python train.py --num_hidden_layers=8 --hidden_size=576 --num_attention_heads=9 --num_key_value_heads=9 --head_dim=64 --intermediate_size=2304 --vocab_size=50257 --hidden_act="squared_relu" --norm="rmsnorm" --norm_place="pre" --norm_eps=1e-05 --positions="rope" --rope_theta=10000.0 --rope_fraction=1.0 --qk_norm=true --attn_scale=0.129 --bias="none" --tie_word_embeddings=false --parallel_block=false --extras=["capped logits"] --init="uniform" --init_std_qkv=0.02 --init_std_o=0.0 --init_std_up=0.02 --init_std_down=0.0 --optimizer="adamw" --learning_rate=0.000924 --beta1=0.9 --beta2=0.98 --weight_decay=0.058 --lr_head=0.00428 --max_grad_norm=1.0 --warmup_steps=205 --schedule="wsd" --decay_fraction=0.875 --decay_shape="linear" --final_lr_fraction=0.05 --batch_tokens=65536 --max_seq_len=1024 --doc_mask=true --train_tokens=730200000 --max_steps=11142 --dataset="wikipedia_en"
MLP neurons of a small language model. Each row is named by its layer, matrix (down: output weights) and neuron, and shows model dimensions 192-383. Each number is 500 + 25 x the weight over its row's rms, rounded and kept within 0 to 999. Numbers have three digits each.
A block is one neuron, or neurons of one layer that tend to fire together. After each block is what it responds to, as a language model described it from the Wikipedia text at the highest values.

L4.down354:506485522508493511514533471491492469534453494479479516470516489463507566480493506444535496532512456515486510505551518468520452508503476502471469475504511500420503527525510516487494541521475540513502524518498522481468487507478494523491542435498494510475510473467525519494456473483437479476519523464503511483478469489485434476470470515532512470495501511490473538485513522479510533517515465512496459541507505469495532495501489497515520505533496514477526523491534514511486498508467454495463508474504517492534471505519512454526480534519506483494499485482498481506478523530472461504
Description: Ordinal after determiner

L4.down2255:504515489488465492536534507515513472536535536495512537526455517480512529520484497487533503489484529501525458466514517529495517564515497479472482475523481576529540459505528486490512514546480473501517504517472521527518483492502498461463499488497490525472465482507493491499498531508538483497538457479497524507486491480531493486482466525569484490481502490490498465471467498462497501531469509528491553430494494480510500501532472497510523516519489501495475531511540466488486469516490494503498497489476513477496445514509534455513506450466502488507488499486484482473508540526517504488
Description: Infinitive "to" before verb

L3.down60:509516462525513509485474473512486500522468494513494544491505492501473489493456495534506518538489506515483530531489503500510516523461436527467502531514500535461530559487501491543512497496476536480545502485509529511493503501551520510495457457505520469504523510521540519514501471494490464503461504502500467524514466539510489506507532457514505544509483501484459511477474484508478508514524500525502516529504520487515473474501468496465489541481498487515516481508482493516499499461465566499522535493553518488470515515503487516531502510467514472469450513496480492508524617507457510490
L3.down356:531486517527475544518479530485482504527493494501476536503530465475453471520527518492520510466529473529489516535481511504462471423490531487496510503463468542444522484524480550517512533513500469474509518533480502465489499514518447472486551487504532515428499505505524552509504515444525486519483466478530488500493507486481470478490487530492512487512496477510548470549457520497540473470475511513513474463521503493483489521499481528502552475544504516515545557508516517472520440499478559482486516491487523525501470510491468451457455483547530475473512513546433473523495472477500495496
L3.down507:494504498498470527488518496475506484501461474487451474496554516466458499481479501506495470535485510498480519508516545498520484477480521516488501522506513475518517481484522494489529519476505483506480509553520523497488514496503471484526501516514508449486492499496456533464457526508532485534541504503494515467517515472504503506479493478529505497506493521514496476494517509480460470536499476522504492485510546474461500472475500544536503519531512533461507550497512465483467511529480454494478511489445479496510488476523473509565491524526532464519497509450490476472438570435498502495
L3.down1271:472514522490485469560513503475486530502490483513525526485526535535494517478495526460520495487527550497516486482509503530489506458541493544490479503488454528507488510497497501444532527473489462516464481501537474501525490519518433518446526525495515459516503474506502458560496492480480479500548531525470503523486450525457442501503505501491504458560482505534466501532506520447534479510501508516510517469472513457521527512522509476492526481514491515521503525517570528462488529502520493532509534521514481486481469459536536549491465565543451525483496476494501489472504512468475503515
L3.down1412:476512539545478497513483521507531507543538497467459467489524482485496505536489490522521488506547536500529507498552495518472457477502540513477467529502499490479475541475520471490457531494504487497493472503529488515493463532523517475521519475516490457513495516443511513519488485510501480473495501511470489486499518514470494484516464481485501504488531497413471529521479458480489492507484491482511484473494547495481494502513480467502529504499541506502526521474473459484478456487500495571510514509415454475466484508482475520460484476494521483477481535496515502454507506476513498527
L3.down1905:552516509508513520528486513523522511497499509510479510506462545549484531539491480515535521452472511485536558498544546500505485498550502512518513485526532536531501499483471479501479464547507517568586512519491477493499519477508476505494505482502568498486467542481449459505490509545468498509513533470437516534487500490549482453456512499503447464473520448501481509489493509498498482507480470514530517520511508504474542500508472509450502475490470527491493468533534502479499487506471511515478479495494514511523547490493486501457491479519545464502477496504485532481470502522533486476
L3.down1935:480490471507495576475510504486523517467508490513541486495524514516504537483463478539519492511494492517499481492523483522521443475490498500507505502538510509475523482450513520502493487494512531489512464497474437496494535535499473497496476488512486435475484453504489525559492516484467507528485487507518500521458487515498501502486488485444520512511508477491455510542442539509466490497476494559461507522467490460418483497505500502502532485524506530505516474540489480489479540473513494506479540535537515473500488502519533487536506483549515514511504490520491472525489483459502473516
L3.down2053:478457527528469485519492491521517479510458506479476463448512499470486499535483484501491490514514508517477502541542520475502464494483487504492481496526493534445476501502495519523508567485511499466493510487518513490530505526496498533518564420533534489477488498520530470541484484487501479513477499503473492474544521505529492478460493503535499480522509488465529455549524485492481486525515506503508521504501509455510521540475520519498512517549523508488498516502496498496500483521523503499553564484465516530492452532516507497505469496542534462483510486476500445511456567497502498540
Description: Member-picking ordinals and pronouns

L4.down1656:481533490515502486456511538506459531491535505521558533538564484563513458493503532500515511481542512478505495468534467507491493462494494498482508511470539513485486508520475534504510513485475537534476507515512454469478508496527518520482520526519515508520562518506481500480493523518509458539480544474477501522443549474490515510499496463505516433495480515519477512478513481479483512481515550509502539500500494481472474495484528450479541496516513492511521467482527522505491496493510503487514500534481458495501490519510496501527494493536520477517515519486505502511464481495526487490
Description: Table pipes, name fragments

L4.down2238:533547491509496479525520480497503517515530503520479498540512515505458486485477526532468498467485511486504484500500478482501528484509506500522506461521446522520533501514469507534498530494538488475484529561512504529510524540493488502476525512506508503518448501537478506519502502482469522509493461482512462519506493497494505484498517480491467533486510502488488491536481486496536466507467491530485488508472508509480463487498512496475473513555487490525511481487497478455509478517511504502510488528501480509457503511526483545493479511450496574482505461473494527499502660496507520519
Description: Clause-initial subject pronouns

L3.down26:486549494524491526502490497501526527503547454495434499520455532448538494496483468479473463475479553500476474487498499514501480508503509489527551507523504490510557488520479480469465516492504532456467519476518531514521537496501466471495480479516533444489476481476480478488534521467425471457496520480499502492509473575477541493494467518487494538504538455452465526505488521470522503453496503542549481484505510507531533528525498541471527458516500466507484535474437508463495512541468499492492503508464472508503488549491483532512502493511543519498473498480473459492516565503502498495
L3.down122:500477520505471541525465493480529510517493503485547463520480486506509485550492460448488488472506506528523492504460502487492510531568548475520495510540510537507533481499508503503509484502514508531540532504484499519492469542483469465510485510491494501487490501514473512466524549510523498490480453461500473557532488473525466538514488482517459519445523493491505472506516533484485503481486516492541547482491551536483519528488491511476521495521462501517497503481480475468528462575462538504501503479510528478509501517522461495462500455513485447515490482495486490498449538510454505545
L3.down643:525543491465566501486484526496521488509512519493493556548524484511527475495483470515500487542487548508528522513483529501486505516499466505519522506485453535518512476483523507507486469432492511496517499520516525515497485489464484523498464541482529522493505506492517515532528496515500489474506530497512465497524522530526476510471514474580490513512500519515525503502495510505439511546492507496488505493511505519472499500536489523521514449483473513461471476471510500485497461476529514543469516475538498495494490523468467503518455548510473517464474496470514528475478379519499467481
L3.down1121:484511473459478464471496500508511496500493455521486513472483535511495534501506523458557513462462526513488511517492504485513474528500508470483531483545488528511525477488484488530489527519476521511542483529465535507473505473495544500543493498484473528476529506500484494532496510488458543512492456522467490525529491499501507515549478518537488508491522477538495470480508473524549536521474507472457478461463520541479506482507484529510487472544505515489462495473505460506466472488544532502469495525516444493478471494525476516515480527468512464515507565483501531479487520503546523506
L3.down1248:545497466509477463502507486523529504530475465483520465496476505499515493504445506519506484495495525492508502472483524531471462500525494500474510497536500610507493481514520480480490465489505534515499493486493536477505520490488519474475508481490501508521526467497504454505495506465504502499495477490491523521489492489538498476497489537536429523478466499549497494482465497486519499490464507531483515468503524480520501459473504527491460483494459516503481512512521488480486533501481497510507481515466476478462439511543530527514472475504508514505517471456531480483516533546501477497
L3.down1380:522545539514520522489472487471482495482470463463498546485528527542476511497471526453532526494478540453515517480475537488519498520518453507516530470505532504529519446503520498486525511498503494505503477515474503494512545504553521484512504493472481512502528492516487516517567512536477510461454484511507504521468493502538483518480495475560421504506495531506527512474501514548485454507529541497519514464510480518517509515487516473534481500476500526477532528502561488464498489510484510485491481489481579498529514481482466471520529487535496502506505502481554501500489511514554492473
L3.down1457:545515490470515463476500439526490544485530550451531548508499505482481444538491522471500530491453496496473482478503501518506466484501515529504523515487507506501538497503517479526504482525505495514515492492493499503486457499513489510515511482496464509466509448486532525504500508526500481512524493475505504527486505488491421518491533501462483493533504461531514508461473514517518467509492487493502524464545491515483503495465518519555549508442494485497471553505501476487494476476486501536486480492500473488453474473493513491457477495488537530482490473494515503481490507500486480503
L3.down1950:579490476495513530485487517552530513471551462483507445491480492458517479509460512524468500489484477480504464486506500495506512522507478483483491516519484527490464544502538497472480529480517473508466422479527495519489491509497518477516510501512493519495489488501506540528506536485480492482468495491506531485537467508507481497458483510496473475484508496507534468474507522525528508478496492513463521474525505488456514455492493488492439450477464505515498513501510510531463486496475507519480529480549494497453527478490480504516549525482504508518548481478486477481481602555529488506
Description: Verb-phrase connector slot

L5.down374:537508494548467489499542509521504496482504521545541520495466513500483537516485504495521486498500490509493487477488495499475499499510444489497538499535445574511527460524513490497495526531509501551516490500462506481507504492501534471490509475533509544468482496485496527495521527536559494529542489456476532448492466507504496500494438487525499480501539480506499491523510470474499526479475500479480572482499528497521497453502511464467459519513477542517482515491527514479489523528480492551506510510488462523511461479487495531513499491498527440520482500516469431481512535489475463503
L5.down532:526531511512507466515482513498510505516502476509503540525533515523464507512524513521539510546501467475483487543546481466508511512510493466553544488505499558534444451505486510478485514533485507503464505497525500487547545512441530548495481498477468533480486471446514492535488440503537539467490495480500507484538514520487470479503474554493481501481515545500496510496510505504597463532500485513510485498536498525461498539465516517511503487453488484495513495522506517495520520433485498490509476471501499469458528528514476506499515491539514498490532470517524489481523486506502506494
L5.down892:512511506539469489533512529494485512517527526519522509507482519510500518510471500472506497486445512502522460465498496501448498527492481508521503490505516586537492458509513531487498517531532476539495509516499521499495468485479499472440522448506503482493434493524472500451490516506521490516523444465468501479479470455503505484502448523540450500490530491536511484483483469471503530506483488488493580481506520459499514501524499487525496517525506533508466486513490483485509517535486499533514521482474468474478471527490504472510493479510522493494522506523471477432500544496476495483
L5.down1284:540475445510530461456526477507530488476517538512511525512459517506507510570514478454498469481488503509496506510520504459531492470509513509472492524514464568512504480510477501489522479433489486517486543486494506520485487579518475487561498486491498526505522511464492475525479500493499539502514492521460492500492530482525480518488545508507491489454478498495491476452490508500502515474463529510515504468500531551486478455492436485488471500485513482521520534492504484536520469484520512540464464494505462507486425475525524491478523489464510462501506513485499478517500502497503503458
L5.down1470:532507493507491489524501536508485475489530502496543491506544511539525500506491544497491511449515480479488528504506500507503501526477466469527492502490559524502532498504490553437500534493520481534515525526444536545518510494487526466436527489510515455505497523475484505509511521472458517502511462500503516506517493464457490486523481499486525471443505505477508510549504445490525523445463494503496520519478483495494497545505456480520519515526451546505506498497494505482497518502501440493513459488507458472459487519508510461498519496518528530477509519481464528516539566492514483480
L5.down1529:515502467482503431497515454521544474491515516479511505479505493499523480506507493494516516478444531493489493459493540475514496539481489497519499520512492586533508465501462485455489516474469508508531507484513506474465497519527462458507497511494530499502508511515489480509510517517489515532519528501452515493475526502485457476508485528537465507488509492520518480483446469472560477503489480535506546466551511533511523485478479505494516556423464507473468514517504467504499486520518434518483557488510505482455466471509525525508554496541518502533537475488488440498520494480504480460
L5.down1732:505517451495452522473492452506518528498453473474494498490491483490500530479504546431507467506552477491503460536491535487532510472505499527507499515496444554504466500515474497484536528473478523520501539519496499539477534511465520483513482486499474518494480474550484496541503500479501504484498468525568498516500515470438518512512481464495539504506451515475511513501497502490516521481491494505461524472503494492514449477538469497504495510534497495550512458461482483498503510516535497478486503508529472521539523507434521468500467548481487497537517486480532486481486560455492478516
L5.down1954:520483486495463514502444500501480506473404496491466503475484493490504457483466517518452499509496513490526496501498501487505509513531516512543454502487506515505470462501499506502483483520518523505528521503444478504548536499485508497492476555459472544520522534522480492474510515509546490498468445528490479461488522509513481478510515479498484530511491510485488517481543518503483480544522561507499484516568515499469543481479507486481490477515455453476486501517535486457523535525536479427502469473488485486495498533500524464531489496530523534498466499473464472536525504465484507457
Description: Pre-verb "to" and modals

L5.down529:553519491480448492523506498510506478524531481503512520503522501542497475496544510522458580490496531467527508521507478492468475559482496460544514491515491508480467544503531517537496462508538496516435508479534534527442476515519555517567493497517486496518513489496495556517489518511461493458503551491514479510482536490491495512508516516482475446496539486475494502496519501488524463475509513504518552465537501494491493481497478498523482539478484463518497548557537498503537472545518494502473517490530515485526503508496487481462475468462516439514520512504500483517539562504545502502
L5.down863:570497491519471503507520487488505475469486482496512490521547522479450499446516482520474498494499503530523542502469495525448497520492531530469524504477496513494491471475516479507526471515508481500509493507539501550491506497558519496526537481514489438541505497513500522471510538481457491451518509508455492496501462490507477500504515455448455493486475500486510505502503489479510491490547528501524538442543474506436501529541464503496459535490542524466467529496504491472491487524453542490479529461500511496528499474489501495549512534461477493490543551517514482487503520491496489451
L5.down1164:504522500489471523515511486508525602505497529500526531482481477505508543503529543538448520476496496477496509528484504543479456490511517479503519471496496508485474463479498531528441542473521460507480518507486470505496509530501472490477483484455485515471492481551488541512509542480469488511496496497534501535493507488511480521474558527483491523484553494460483496514473531471547492511510524533469518494513529493533526511494547486475530521499475482506490485468489450525488511527483507500477526511517476528437474492484462536484485490501510504491503533467450512539503535481498521546
L5.down1358:524522499508538496464509529512489513444519472478483489523485453514497508527506508484484522483507500538479526507500512485507486488526515499451477513505448543471496495496561461523483495502507488516490508482536519482447527446508507509519515454528529515463469464514544479531503518520508498475472503520492504493501561483495500510485466534511520474510519470498499512463485497474521532519459502499415520512459506519505530455501496522522530475462523515472463490518502522468485447471490456520546488518523481515479502482487533481554480538503542500480516496516525459503518551496487470506
L5.down1666:499514524515553489526549483489488536504489504494516513522521537527503484488517514491486498516497517505474490497500498456537479539506503499447473496522505490490527480465487414453483538484483505495535427512495493452493527480482487498527520486451506514488521488464517485557528472527469510486502471565507501497486491494505518507516491510479503499487508496471511489476476470491537503499525514475508490486525485532515487465502502496484509515533511557532481505475502492507478500496511506539513470521505489522505490518513524528517492526465455515504481509455491472560479601522500499491
L5.down1911:514541489504516498507510496476523508469536485497490512518460519500508510526486486522508505487496506532497480473522509479493538489495498553493516492475476575497510517531546456532461472452540501489493517477487488470500503487519476504493522491529482484522513504511496484486549476473484502473487499520514533487531496478502465520477520485500506501526546513486498482474465504452484504487514461513473528551499510533523487524499482538486533520513517531509492518528465443532504509490469506531498536511514548529525511508501555522521512519523488511490518504507539485499507464539494467493
L5.down2251:514513461507487501513507518522531500474517535478486487542474453500462527516523534521467538470492466509524464514482471555474504491506523502512462484476495546510463521507492479495513529535552490543477512496525524500468500485482494487518513501522482514457459495545465479490524502494458521468487434501526491502456527508463509498456519550513499484509537466465473478502478472487487494484454491556519513488521588493512464510500489518514463565504512460514473497518500502484481496556483507528507528518509483506469523479486461499502483482465492486517549503540497509479510432454483460496
L5.down2256:537512466536491459483528449516514533482449500446528525533503494521477504499464462468525522500469478528508498536514524513505516510536503531474485482491512500470546486534474506522479467496494485536475499493510512540473546511459497498502452482438523509514474523511509482517496476537540522512492496467476475492515492531479518552472506514522492511496530512524485470496496507477491495490517521465491501465509544500521549442457511498507512543468485495512487495481506487499486529486491470490528478481532474483498522487451513531467506522464510483517512493491571490472494475511517487522
Description: Sentence-subject referents

L3.down65:504510525528546515518484484452537513472484476536488476482489513480540485560491502508471499513506518472528459487483525520541551542496515514456499505466489520492510514493492499485504478465455522497514488546510527526504494485464526489538499507494483492522492511550494462489547528476497538499535467472489525481540478493522479485563498503495492494492534493476462501489496490524511503492499461508515538528551495511524490484478499494516498476527489539497489517465517502446515516520505485472462544489504506467509498494489465492461518502493500517474488472527517473497483491504479466492
L3.down279:539475496525486495480457498484480519537483471538496532520549513506530543493482505530487471497439499475523484523457481495498517496500498516539510516527534509496476500533538486448540513532512495488477499485554513504541543505490537465514475485529508508523511519441478506505476533501500485490531472492484498456497528477470505430497511479493507488568438495459448515480516505500513494526527510445496479497479473487498530533503459565506451523537474534507544501451526515498497452512553528507494471522527453496469467504519538454507457485551492523510519498518477481532531517506478496510
L3.down756:523507513470521528488513494497542461529511482508508532487503477486463432510453484511540473519536508459507533505506505505502476503488503520515513474495477552530514475455510511521490496467496464498511481454517491509494534504503488517496464466498476509535523473523520519471501493489551523481504491510473513503479505530461456513512527511525514523495517557486464486526506514491511529519500520491458546493479472515502469494531493542517502486535502463467465527494511456511505541535539481487494523495492441492488507460519469473516483513506471479539504490470514499537485504512535508512
L3.down792:485522521531496499457529528523514507471538506484521539522492505496531486486498496522528477453475501474489471500473489491533505523523509503529514503505482497504502471475505528499493498508500540510461471465516478575503496507436506497539504486448503468550517499491531506464448512514493486499483477481494497515441504510516462452496477532430513493461552485535479533506487467530514487474524503475528517497535503540548501504472492476482482491496527495527455512483472487531466505507524512521511512475498496498459488499475512459492498491519504486546502473522501491438532517512448473502
L3.down1022:493459524530468485510470511526486505525534523491530484490461513480474501491509555526504526487407490547530514489506513449517469499497458477516493492536490512507465503501505451493515498498474498501461537533447540506500487510491478492460485499485486492474504535516476490544472455485445527509478492500509545488515495510517521473482524500516464516497545501456471460517512479469502533459502516488530508499533497487505542517489513465539513537516519502515509539502495543489467501487470499509483491487537519469435475533549479469506507559480492517519485513476491487494487545528481495494
L3.down1429:513557484528459501527569482536509485502459496483557466567496510487471537462491509465526502478470442502469529496514513461475464535495485493479517490487493488505484513535440453481469514497487487515526469480536512477546481490533526528485527491466507468462450482506473468502483510515486528477523474508530485464472553494533505530486442520464508513489523498466485495524487501479556485498469495500461445461511517496496490497511489508465476515542507469491508520498525459479517490496512512517531483527531493503485537477520517450518505507506471476474519501520495491501499562462511523513
L3.down1784:522477493525525498492476475472506487456489515508535488512474475510516520500434515586450478539467501510492517475472514477473531450513532490497479478519538475496479514485486462494461489514505499527538480519502466483510497552474469487497455492528512490464477469512495485483485496521525504504524546545515518522524522500462506472492501513509508483527503515489518491529534518513473457538532445527481502520514504504500521500514506445495518502485492499505502505498502504455459547531500530478501480482489501493473476511455534476547510489486475508520500499522507510503458489530505484507
L3.down1906:485528499527509513539524494481504477489502522470515464509535502470535471491478506484498489476513489495497543494490491514491499479506480506474459530508489529538480471474503540488479496512434480502550495522564517560477489501512526501482508547492519530516465484505508565490486494444500495482463496516530503480511546448472427511498476491476460524485484484464493483456473470482511461478475445511513493508540536491510514522508543488501532556497502525501482475481488503454495484473582464528464551488496523490546486507473522513452492511518490541489488496531469463465480480463504518509
Description: Second piece of capitalized words

L3.down343:498462477494529487507486478520495500485503476489488531510495481478474502465496506482498503533500525495481477493495503519504527503498463491560479474526475534512538509449478579463493521504472498514480472504512492487506476478455496521505494504508498501480504512461529495493496478487515513495487495500483490495513519475538534483490521542536488510531541498533487512509521549488549490494500481505491521496490507553528498491530511504488491485548520524488487532493454544531476515508524501487518466461507472541511519465507452444513549515520493522486474489441490483508549463508475552501
L3.down462:556569483540476517498536511519532494512530525519482468530471487500504507510486506508425537475497519509527499494468492522457504476484509463544509471494522536567546537516502507505500533489538493492470520516504486533514521533486529463494498502551500518497466508547517468468510529472489519464508472515515488511488503479494505468471533519487478530501546512504470424456496458472492530493477544543521504484481534487537499480517540505493490500512501459494489497494479466459462477551490550490519559523496463494486474506513493463513486500487529536541504496491480469518490621516483497487
L3.down801:490501494551543482521482474470512496448534510548458456547506510488467494502538485504518516488541444507480477515549522489490551491519488486539551499492521540535535505472518460493497521501527487482486512521494504509515534514505491491463445530543497495507527491497481498513537489546513494471440510502536472485541482469492478487532530480504494533478511489515449470507494477507472504504487517505496471512546488524500496512485487473528516452524484528521513511512515521468517523479505476513536477488515515534521506507480500562508494509486454533456495503464507513520532529524509497484
L3.down961:520459510478507479502514528464499506519502497477490475492491519489498493496517468488489551518518516499517443491533527512526483470477530529472497519460522494447512508520506502480504467476540512532459513474531492468488516488474516502530477526463496472477494513503490444487495512534482503508486518463495523495486500457491513515512435524476479503510508552498541521492499479489471458505498501491525481472524479514498475454462472501510515487478479488508521508519514467483469559453475524521472511472506497498513469495526509488524521452477511516482502478490533489499472631481492503463
L3.down1025:508449539503479521490516501523471487507514487474497500484495438505507484521432535505536500514505501455523506499519517498499478442431517480501489483506519529498501531479514483487470483480423519523514511482501476474505523471500498509522482491513473494444507500505493488472514468534488497541500504546510504533501472488496512474503516532515461455472544469462488474470512505520502503488497515561458506532554477533498551467465521488514478472490509460508509502501469508501511508512517528527524486482491477445478515515489479475535501468494485502491469499493497466515532560489533491532
L3.down1204:448509551499499468475480504519485475506502516557524467474527467465480511476505506478502505531520457527491502501519476466514498492442480471491535492489476472539490525466527481520482483518499484540513543507515498511496523491476496527505488529544471482526539485482485537500522511516470473499446488512504538484522522524510487483481442510545511498531545476509517466488428488508482512499496498490510530537515531476516511517445532499471516508501544483476479528477494483472516476486542491514487494528492520471503517496488472525514489500510534544485533474538504531516511493476526498520
L3.down1270:515437530468482543548483495492483469528509504525469523496509504505460509521564506518507494442511467485476494510493505472496507497519503477497479476515499498476486485532462520500496502489484540474482506487482499509462545489513515505521486523439514477541531495470511487504504480511476508471489528477518499508496514488539484514488491527534486518513504504552535471493481507545495483521457443517532512526499498517515436492493482465463540492487510500458516490498527495492477457491506527515551506492520512475493519530533492512453548484510554530487521461476484477520495493499535510485
L3.down2055:488542470488502471473482498512516496501474443488491517465503521516553487557519510452486543511480502480489503540505470522524480484486554526520506540495480527526470491512541495516506453547512529462497531516506505545515455525502516489492435519502459496500455535501485465463513500463503477462509546492480503492496484523515490492528500474521502538507515502490474491546500453537499503545528525492475472476512520474538515527505514503502520492480500494455533499512515519485497502534503494487499504547506487474526509495516509501518568474486522485452527451467611516492534463530513518477
Description: Pronoun he and R-word pieces

L5.down121:494506511483476501516511506489522494534460482504536507502523496499519537499478494526505489483479440487468512512526492515520484450511526487492502491462488460507513538499509527497502521527428472484497492495448533548538493480470506514506449487516493518482501502448478508479485505495478502495468476502489461507557513530486545487477486497523536505525489500510485492496500498496493495518501498512550510502543472464476489469466502484457499520477520502515497482519559493469476487464477512499549462506518508492430503508522480533513526496490476509460482523476496448501508554486505480499
L5.down424:486517485521484474524444525517500433463505533511505491496483510533489472497477471498522488532552492512499469496482496478511521527482444507518469497468482511494494494476510543521480522490478503518493505521456519529527497467480507512500493535458514491503478481493525550483534537504518456499525506529479468493508525519532515494492491495503513537504491485493464503507476517488508511455501474492539489497525509471515514511465546547481527475543482543502530512460456518542499490465485511502589513524509502526514529506475504482500545557446516504447533506477456556506427523521497517538
L5.down557:468473493490468521486485523538498537508451491538498496482511482496503475499513473460541475530499488522553529482486517502468521488535550474488521480487557508554469468450518521518468500485471528527495482496514521478499531500470505457477459522506489503469464501544469507528521494473508523503500477455494540508500489497511526507503492501468465524522513490515466497479514489502473488541500512515501507468499509501499519510502494500497561525506514473496508517533503521524457500464563531489456524504489523496514500481481455487481511463467479547500498524447528476541507551520531544484
L5.down755:529485492463456512546544478448480523521511472492516532510505497503520487486466492507519520468436476475482506504479473470486522502516492484514488491502475505480473524523510528531528517549499492518496541456498508500479476467518467461512530460529489500503501520494442501491531485461495532480480508476493514449520510488484481474516460471488461513520503457496497480534516516543471518450538517485468490541470479472468486505479483517527487524509471514476516510483463453495491492488476506547511536471450485491521496505522484491504519469504529492526506538546494514526456505485476424458
L5.down903:512482480482467488517517529466549483534508540527490513475476503479524498516462526519517486483474521473501497516538481488492500500507543516479491483496480565512514505491516548514523496499505488446505530490485504490494508452500518485479491443507502489483466522460510475488513506544474491486466515547522475472574515517510487477531489481521495491497489475530483478495507512494467502485508454443544500514517505509486521531535500490561502507490505485454435489524515472488489476484523501509495485497523498458492515517512488509540502505516526493471508478412492510498485515506486487516
L5.down1607:516473528501569511544470497544526481484528458483485487512524512529496529495514499507462515482443531493547492478468502498483476481511518529480510458526535514493557476466491530522504522490486536515510490557488477496488507525517528487483484513473530518510505494504461487520500538523491512459518487559506465485505515512476498468472505540488517539532539491494459499444554480491453481493513469515499513497509478543507503515495483507468497505513554468542487512512502521498499508482551498492504481514518490490534524501513494516508469514470531502506522487516490525529507511490494473481
L5.down2078:469474493494457507467527531492470465491516518535503482501477493534542516497549516458488516506483539477506493483547471511503490481482508529507495536500508467480514533535505506515536477491523444522455505427468538520448506509497525474449454493503501519447477472482471490486550509528538521536488511459492501525487458477477491531480515499521510499519503493516460494524483533499512515447501522533504474491497529500540487472464507507444524527475486476479513506489469486520488490512505497464488498498481497523497517516533476491517477488504448518533529500545527458541468509504473506528
L5.down2250:488508515557526490493529517536486487472436522488543449450491500476487450504480506538478512471465526490509510507503517481508526497522491496516512520529505466495557485498472496536547564492474513526530520547489509478529510466528504486482499510537532495532550494482546495504482502502456497493474527509518508473471515499520513512493542540475491533500513513475468511489498479476528516522476498489485527484519537499512454504517527515458460513476525543544496517540510507469508489532499470492524494541547446513479515522483514498514492485487521522531466484470507482512521500499533484454
Description: Second piece of opening word

L5.down239:458501519497502493546485498425503489519519511543523530484531483509503566461536507516542498428489436496497482511484507516507470516497543476532533517488500553520510500511492507536493515468518518517515517465522501461509467501460484477522544527523542511485504544482515506528515481512502512524490473479523497474524510508499462484508480534474516526509514506498462503490513480528475467513491495514492484487553476523474480473485520527478485498515477537541502508524502478513471476492502493524519497493485493557539487482499477461499459459468473483504513481537492492469491475503530477514
L5.down370:507490479464487523530513517482505502504488459466515546492543507484480553448522557443547494508527463500509507489475510533513482524479471516494495546483522460486471480542518506521475492475495498510496510527499521529498474498500471513523511508480507457481502513487530501491452483480532507490532536518509498447471498501505467464513442463506491508490514463557442467508494470500461514527492513464502488519496521493475486483484529522516485535525527530508465508438497499466502546499544485523536510485468450512515510483477520490506469444495516485511500505485539458541479493515521513535
L5.down1506:487494516513515517477541451531510495541527526520492477448529536465496506503500477515493495525483450527521509524498492506499471457501473500473486529510521493499438519466471504470443460547476469461512451508507571572462494500502509521503518413522511481478506503491513508494451548490480462484488529563521472492513547499493530476482535519488502512501503550478467508498487495498477495499521499492498516505499453466515482516530497476496508516492497516554482489468547526498502498511507514554487504500511456488513504513515505515494470477491517482506497544477532522535490562493460519493
L5.down1540:473493524488472504478510530537490522525460503490523470505502469497533498495495481497481532527515474508492524500465517477541489520500487503528548494501531515476501475522500509527485514532476524501484521467523490432471526525493503504530510468509533500477503433509500486506524499512526496527499520498533487495536496489504496507515494537491463513500517497534491484520568519512534485504515500537523504467493491487470551559493499496504477520474454491488476486520492530523510490460496483499520510436531493480504462490524527485522489506488469476547464465458518504565498610502500509505
L5.down1767:544478514518508475543498492483503513501505465513492508505442492467451537532460457486478506494503511469515509468467538495519509481492535468520477431488508533510539487523470532502472501501499462474499463501486504497510503515558507488519513512501485493445502510556509524512484512525513496441502442479451540469488509505518483499517510531477494517500530472476469458499519542504534462513497505501489547490523505450486491518495489562502540465492548428527535550478510510501492462540449539488524495519474525503503496542479503476450483481456524553479465480529470472494493519528470497454
L5.down1902:486475516496488505533505474505559482505526518498506459502474489503488439467484499512493520492483521468469490478524444480523462500499528485491441500498482484421543560537494485499508539490558503517456494524502516504495494483552492482451457472504479479506490478494487533516507489492525531535512538475486502497451475474483470493468493523517488504462479497488503475484534493507508538485469522548499497517518502481482466529491498510491497430496490507524511452459495476536536456517525480516522559501485523457525480526493517478516451507499453516509440505514552506499465535537505507477
L5.down2221:523441534509513500531491469492541479541490470552448508474537478479465481535468470470480505511498460510496434526508549489500441501524477519495532517492497538512525488496477478506543538468530519508467537495469539474522528552526489501501520472508488458485512489473506516506518512503490485505499466525511481549516486533499489468528529483494503448486490444573501534510533452527473517538503524447475492530496524481492499531493477512501501458506511562485477489438509524446520517481506487510501498503484503499513503504473488478485530511540458466484489479494553514471502559530470500459
L5.down2296:484497488513481529483486525525470454476497480491515534501496531488473506514547492498505550488515490496489483487511434500525477522504508552527527532480515484470512494545538485499468543462491484509460490514482508504517518499480498490557532501515473510484476500490510508491470493432487496531523503526506473501530510488518475498518542501485516476478525495519488507504507497510427445503532502512497511448526523500506509502488522527494485521536495520529546508520494481553504511530495538528539494487521487503542506517534499457474542499505522514503486503478519464499527586512491485483
Description: Partitive quantity heads